From a checkpoint of a small transformer trained on Wikipedia.
Size: 13 layers, vocabulary 16320.
Architecture: RMSNorm before each block, rotary positions, tied embeddings.
Training: a variant of Muon for these matrices, 243M tokens, 14832 steps.
MLP neurons of a small language model. Each row is named by its layer, matrix (gate and up: input weights) and neuron, and shows model dimensions 0-191. Each number is 500 + 25 x the weight over its row's rms, rounded and kept within 0 to 999. Numbers have three digits each. A neuron's up and down rows have the sign that makes its largest values positive.
Before each neuron's rows, "fires on" lists the tokens most often at its 100 highest values on Wikipedia text that the model never trained on.

fires on: "\n", " (1", " ="
L2.gate240:543480474493479465457478493543494463552487525521501482503527536512524503510518495537495530511482504510474490522511460512504500482568506486497497476509472502482499472480475544513489449468494505532471553529521470474503544475529486489519484521497482498477478429500496488521544521481501479508506469546494515553528510528530497478521450473517511475491510513517517501496531477512497479493499509498496434464494485533544502525512538461501477469491484509505460539533467497489483453531530528499487486459519478491505553527459496501500509501522482464509532510513478470496533547485497501506
L2.up240:506501479491500438515493531542504473530482517543512502474501487479509499462501482497488519478462513474449496529478510475480487451491535487495499510484469498478527481545471491501469510524514480468479500477451480524530474490513480499515517526473475480487486471516536517495465494507497518527551513472511483519462490511541490495467472490530486505523490538481535483525522454464494509526489500498483449539503544508487494524499524526489498542461500464467411480533522494455494515505528549522511467481529474489528490539526495502510518501488506540447527520481522520507497510460522506548

fires on: "\n", " as", " |", " played"
L3.gate374:527535526497520484489500504474457498482473490520472516456485493504537525508532500535504539516523491517486552475528542505483529515519484491512512487485492494459476525514473516471472508491496517544533508528488450513510480492526480512519488498527481506502484465523478478527517521478510522492491473541469464507488497469469520469524522513576488468499536497502506503467472491509516433489501556475527518508480479488518460510501473490455510506483452471445483480539492543477489500491488570493488528515494495516475482536502484495538499494508518511508537513553535534469541554477509524507
L3.up374:472507516456489447499504501460470533502522488559505514464474513517512505466511467536544507493503478503500546496509552532447526504513497476510539548495494514491476545524491480499528497522515511480503430533463492485529486439501506465546490505525531468483495466497517510489483501511489490449520490534495512471470516462506497554488503473504492511496484531485519521499460490459539505476479517451543523490526504546482481520477494468456512487480466484465506498493532499501521527512527489508507550536483488479472525512513503446520491515489525506516475500514538523541493486530499502505

fires on: " s", "kh", "a", "an", "ag", "son"
L2.gate260:485510492490504511539492489520524528467456496491547497492466477536533510490495517484521543480501511505479502501520542471488468473536513521537530519499491535521479512496464489521516471494482446454519519474553480520517557487514507512529521502505495469485499510493509501510494547501538522534483518495485477520489481530523433498511486515486485506505521474512514494502428488511480519533467507510503486529474473533514494507522566535532508531548530525488524471473515530497460496518506503514479515500517469497565449529519475553491524505519461464522477512516526523526479504522537524468
L2.up260:485494474458497524520511472538463521500480498466577527497505522540489531521524517491500524511488482546456455477530533473502498466543492513517498508494525542508492524487493523524502497479516485481485519487524441496539554484521487489533533523520495490504485537529540513495504523557538503473530532556495484540513482492502488517509500496547498484500513504521501524509469484517497510503514467535478480556499500497541503513521540510556490498520484493488537478486492516496466504539530504494493518467486477481530483555503490533518512498474490459512459475507517511503512486517543501428

fires on: "8", "7", "2", "9"
L2.gate117:432471520518490529511480505486555466449506493516503518503501506467525484482503471534513481537502484508523518497485512528487510473497509516481478502548523528516461498508475505498505508510521513472543502455522503499484497471581460505505510512468521511489540496491500537524452491504533505493529472493484529518478481507505516526513527502511495511515465497563516478541523513517509477547479521463495482483487474479521491445462462445553517515504508524525522478466505517480515502463510548515493483516514497466475485528497506505491477502561479513504481489489459441498467557520531486507
L2.up117:472488528520468472502474481488548484493487486510532513442520491512554509511499482527487497550506483473523508510512548521472506476456493492508488477527530485497479488490495525505523512516520521477506491473499462476499474494556425555506478479516492488496545521493519529533500468506491531514535489507497532512503497528528478501494540498501501524489468484515530484518511532557521475543509514517503492468535433491465506476516468491492510536519510564491532501485518490479486533496528517524494508504525506466506532500504514492491495489574481554478451488496483468482486464503537482544

fires on: " =", " $", "\\", " Website:", " US$"
L4.gate450:489504537490549461425472530522519515495508511503491504476440447520513491467523435497497459526519498490459464482507477508489499503490510547482498501494488505497518515471504460500499498491508508502505548487472502462515481504529476491509481500452544534514483501507478509526475521510477530470505499483483498446462479492544515491548512544491506468525501506482524523469484489496491442460477481492508504503516503497466530482548490450486482475489499491549530457508521534461514526478521515467492488472509474511533480511524525466493486486484502520496483552527480496501455479559530505487
L4.up450:491497560530514462492485534536518512495508527511498512523472507463514440482525480517485519468525487549503494510508493498537488495505507495489446492487512510473515507491487485508484516479489530503493547485479482476513497475548471497514508517483540481517495516509538509471448506515518482539503510505458502498492486509454539490508483531498486513476519520489503494480511504499451430444479489509483483514517515486544510523528479514516539497449497510507552444480528460505500545461530540475527485483459452488532455506520504491560508501501489525475470510498502456505429506520489499495

fires on: "4", "1", "5", "8", "7"
L3.gate222:488536524513503514521490496501514496549514492530526448517511502495529479528512483555519537507479536477520473522470522504464514516448496480544494469466470485540515491515518531527487477480531462461511503490501482494489533470562498489534455509503463494507504536465478489509501498527509468477500507521508526493485526507545471441507517431450476526521494483540526493524530516487481483494473542448494518482486521460496507491462509499497528500515546497520508518488496482500497501483517506475457492490510480457522555498511489511514527475535540469487540493517490521476508504527464445487
L3.up222:513464529463481492507509484476477508505542447540498523464548458499507457491511473481504472517482520511491529528467501507495512503517482503504453465496502535518503489522504508542514540518537519500506454517483463513498504510500463492544494503518499522499496490511487530523450461543483510518502456495506490489513459512472534512484464463470529454476481473504442497529484488510516492522463479469492519491479490497505452445479519524482490496470503557530492463463467480517488513469511518483504484493521498423543549519479517479550531527484511481504505519529458514490479511507480472500

fires on: " to", " over", " of"
L6.gate384:513502536485482528542489485486461494466511533488482502498526500507505514458510509494473489548497461423483565481549492493526512512478465500496516465508514506523505468506535495475510489524467584507510495520514502507506487503421505476522507503488504512487484512527483464500501511475503514498485503522515485496508523454510490567519529503485478494511516503497488506485505493479482543521540475489511508552507485488525480463507501469540497499537530478500497531502494500528492529532478511459525496469533499483508515505496503518497492500557481502511486549490483462453453499463454422503
L6.up384:524472489480495501507467543495515506509505504517516495471499522473509531488522496540510519478497500564503467486527462536540511502521501481493473499489464517500488532480490551487531490490522468462497506481505507517501485472521497496515517519528429513528509550513535473441459548508512461521488517455532449460499509459534476480459524472533481526510513452501527456489490520506472494485541478534514487500506470497507476510513509510502490499491525528513499504467479495536503490576511495448506520475486521509503481526521456496525490546488476446517494480517535516494477521541475477483

fires on: " such", " served", "F", " Fl", " \"F"
L10.gate365:494491477512527504511506502469506531509525495531487506499512507506516480504493515488515529465513532545437487525502533509495503539474514495469549473520531516496493517478519451448447521514492486540501523517450473512512561504570504477496466513477477483471491494533496487454510470460528523508488532525508534466490508504500530519464513535531534480495459498492556531494512488518533457508485480499499481475543491522435521518535479497481485476489466473503509518489503491526479524524539532477531449518470531501501500506462509511468475463537530491489499501493512523534505517502493519543
L10.up365:454505482460501498503517483461464507491483480527500518494499575535529492514479512506508502514515508506495482494526502559523500514452460470513485421498457467516481494506521521454458479493451515502509472536456505475533492550515531481494510502515489501458504482512501508462490466481546487496509490508458498511483543491488494504462510478515542492519456508513480529495524540464499534502537502477497494462544496553496491481477528495445508493511463490493496465490507511474491496516498467493504513574537523463504478501528487501450483511515525533512512512496492526500543488472508514495

fires on: " for", " of", "es", "ing", "io"
L4.gate131:519494501528497466501505515474466477480505539512517497482499535480540486495495542489501473531462501496516535532520498480503504491519496538513521513489527477500457503488563472547511518518509507503506498502514486491516528468513469526536522510494458492454501544495481461501457471494514542507452492512483483574461480469513536485490524539529495536470441519530509500508463490488479510483515553463493521472510476466548472493483520477526494515474488498444512515506482477527492471485471520523465552528507464443523492497530514518547489504520460491520515552507484488511491518507488494484
L4.up131:481474489508488549441505508464478493504447497479471522461503508458510469496495510485524496506537479531460508498499518515486542515532481498531504470490490530508485535527478504497513503493577442481508529437491497540477488533540518499502516502528473499482492479460529440456512485527491509532473530488545498483457488490479523486534499538510531492541494521513530482539505535529495521487503478497476504512470525497509470458504500489484497497506478476528536513456472519493447499476477506520487486544507517533506463527540482512508508489511516443493519485485484532488485499525508531454

fires on: " S", " s"
L9.gate87:467517548509513525495492512486482474498493506485503497481503449502495503502494481499476541525510467485492507482497473495483490489522464528449477490517474500506519548470486490510457553499548511518500489479468512485515498529499509496492506502483503471540501520503447465476512500510535561487452517477514486503499574514472495465518508537520519530481545507471514519469468528533537453539517464493443506471528506468511487513533450491520464470521501502446491504489506502530502501508550522489488505485522446435507467505494478489477489485509482497474489531501470532495538514552520477492
L9.up87:505544499482499486515481511503489507474491496503492488505524501533491454539497506484461511474505494533488551476456513514516507495488482457474493490472454504541493467544514496490505483495542457512440482491477458518513483531506542542444529540490492473490520505519479510450511556467548486472497530516502481503503485499517458483501534501506528516490537499477490560425452525509496546511495527487527497496479494537498515478516447488493482477523505519490489496516519475468519538543479532477471448495556486519514459469486485517524507490506505477479512486492503494499489508542498513493

fires on: " s", " j", "j"
L9.gate73:472497528498571493486489504461480508459461529474518521473519450498460509523484490528458487505524424460451504467499477504501529472489499503518507501489480506537499500543524489509501526519533509511492472518508506466506485489507535492490494500543469459492466492489495504481496515453474497489505511543515465547466518502531478518525471475483529484504545526514526484517482527512483479511518522489512507481476508487464499485502531513461507456506487516471515525495501532482487514525526477490519536485536501438573513550503511496499513471533448505516490495478520511501502566490532464525
L9.up73:430505514503499511512514499510475524486483492477555483509522483470502524476488534515508525440499477503464496493489523483540500457492473485506525508522554467523507476532498509513484483509525516490486499470452548500505497503523458499493526491531535494483507472479505550516488549498451486505498490499512522520512448519468444505536470494508490451540501515474453484464479514468517511501539526515495485478552496527534482482475540489525532463505500513513491537469498485528524489513499499462491508500486516461485525506529434495552535534518492495499504490512491491498473500459525496437

fires on: "r", " al", " H", " p", " sh"
L9.gate126:514489501539516509488514511518478499509471568527476504483493498481470485490508461506539508496505488481510535488509488460470460564509485533486540516495533498515503495513458534501482533534498522473449459516471499516503471537449511503482527485496539502476500556551478471506492523488506509499477509474512472511470500439522483507481514491512522550492485460439508521511502525490541477505530479545470496495503474474518526495495515469480511484489503489545508532468485525521463501466492452534510504468548469502500451483509455514486507518498492442483519509534493480462505499502469532514
L9.up126:477513500496510509458541509519520542514473499478460499489484521498529563487522450487426523533525496504505567507522476559460478520522512513461522494492478522488520522492528462479449519546532527451497545515520533491457507485479510460523485505468499485491464518500534538516481506478534507514520486552501498510485514462506490480497503504516521472501506489526501484514494545465508493486494499502557524454457528484476489508516500470516525471520504545499485526530506508530499546488490524494521504508468502508494514484531497495528463509506484561537501482499472496478521490513483500540

fires on: "\n", "ore", "ol", "oor"
L3.gate390:521520508549515504476456497542508461499482494511465544507471504533525485465489461502511508482512506531522461464511510478504526479437461485521504520488471506463550526510495503520513501498479506512545507514506496561563517511510529475510497502539506497519491485516505509540453521492524479500506461519549459543501515517506497498496523453478499468538542486510487492482517530500451489470495494511482486478501536494534535496499566455484470548462471522481512494508509504453495485516499512476476539459502543509510449467475524461469506500523481505488493476482519525494474497473520511500
L3.up390:493487553489502435493478546513507497555491511514506504504504546452501491475513523508498510519493502498474464506506472455504530540505501474508496476501525532484528457538529471483491500516497494481474502513539522476513479523547510467480481498464508501482554485530512539493541466495503477523534492543504516457510522520542503495491479507521465495525508486536490489543529554509514511489448476517485548512534521515467501528516507463464514545479520497501434483516525488521491487495531535516510540494441518491528524496487521485506476520519502503483459518515487464513482476472552527490

fires on: " of", "\n", " the", " |"
L6.gate14:461479533501494499551491487521506488502529537516480521486505509482546527444467475533481474520446504525504524539517457504448505521487535521498471497502514505529509479462555462507505510510484491458514476462536507501525516492487490499477576523511487505474487491472514472495510486478488536512540496508513514538492481503514477511497534500477521511475462501498470534493538474478503466497533482525476460493497542511498560504515451473520511497540496485525459546517532521457485526490507485465511460474475504512491545496485546510500526519493518528468530535491468528483518526503530475507
L6.up14:512485468432487460570499495498467527523504456550488460466491489540507469486522495494519492515512486469463511464521518501503500482505498474518492488506498501525456504470526531520518498503494473491470536478522474482461521515505492462473515524510512494513501503504491501515448498527507512522493510514519485504484502531521538474467516457534503517501524538516480446510492498481502480483534543513494495543524482537496466534483524475503505482481482528491499521467455535556459475527501538497511549526507500485506524499511477492525514513529519438426499514528517501495508450539498452489

fires on: "F", " (F", " \"F", "-F", "-f", "==F"
L9.gate216:498445443521559451546498490496472509510516491488499514517485495481450473514511504522435507531518509503468522510500511481508475556454519457523488522519525483476481523452533492497416507503451481508503497526493516518467539494520485499509480478483492467483479498530526514483514506471458523450504522506517500464506488520521496501493443485540539509516516517541499502486478528489479475514527537493522492501486487513473448470510542506532475477562511502494528529489528484478468505500503518472502498485528473517503498476484481520490512448529471465537511516509513514509507499487505533508
L9.up216:495479525455533533476512501488504517476522470478484461506484498521500496505537462510501499453493504519494507468548500479492531506460466480484481479512492471557460523547515518486465500496501517506511510498479524542496522486507501495467447469461540503439462534494528510473528479494484522480475492522478526482467538492483495468481441484507512578563487539535477471481506528506501520531523497505495479478508464505501510491488474506514535529517507514544542500511511519493486450509518481549513511492527516538499526475490567535489489481501500517495499507493527496513550521487483530498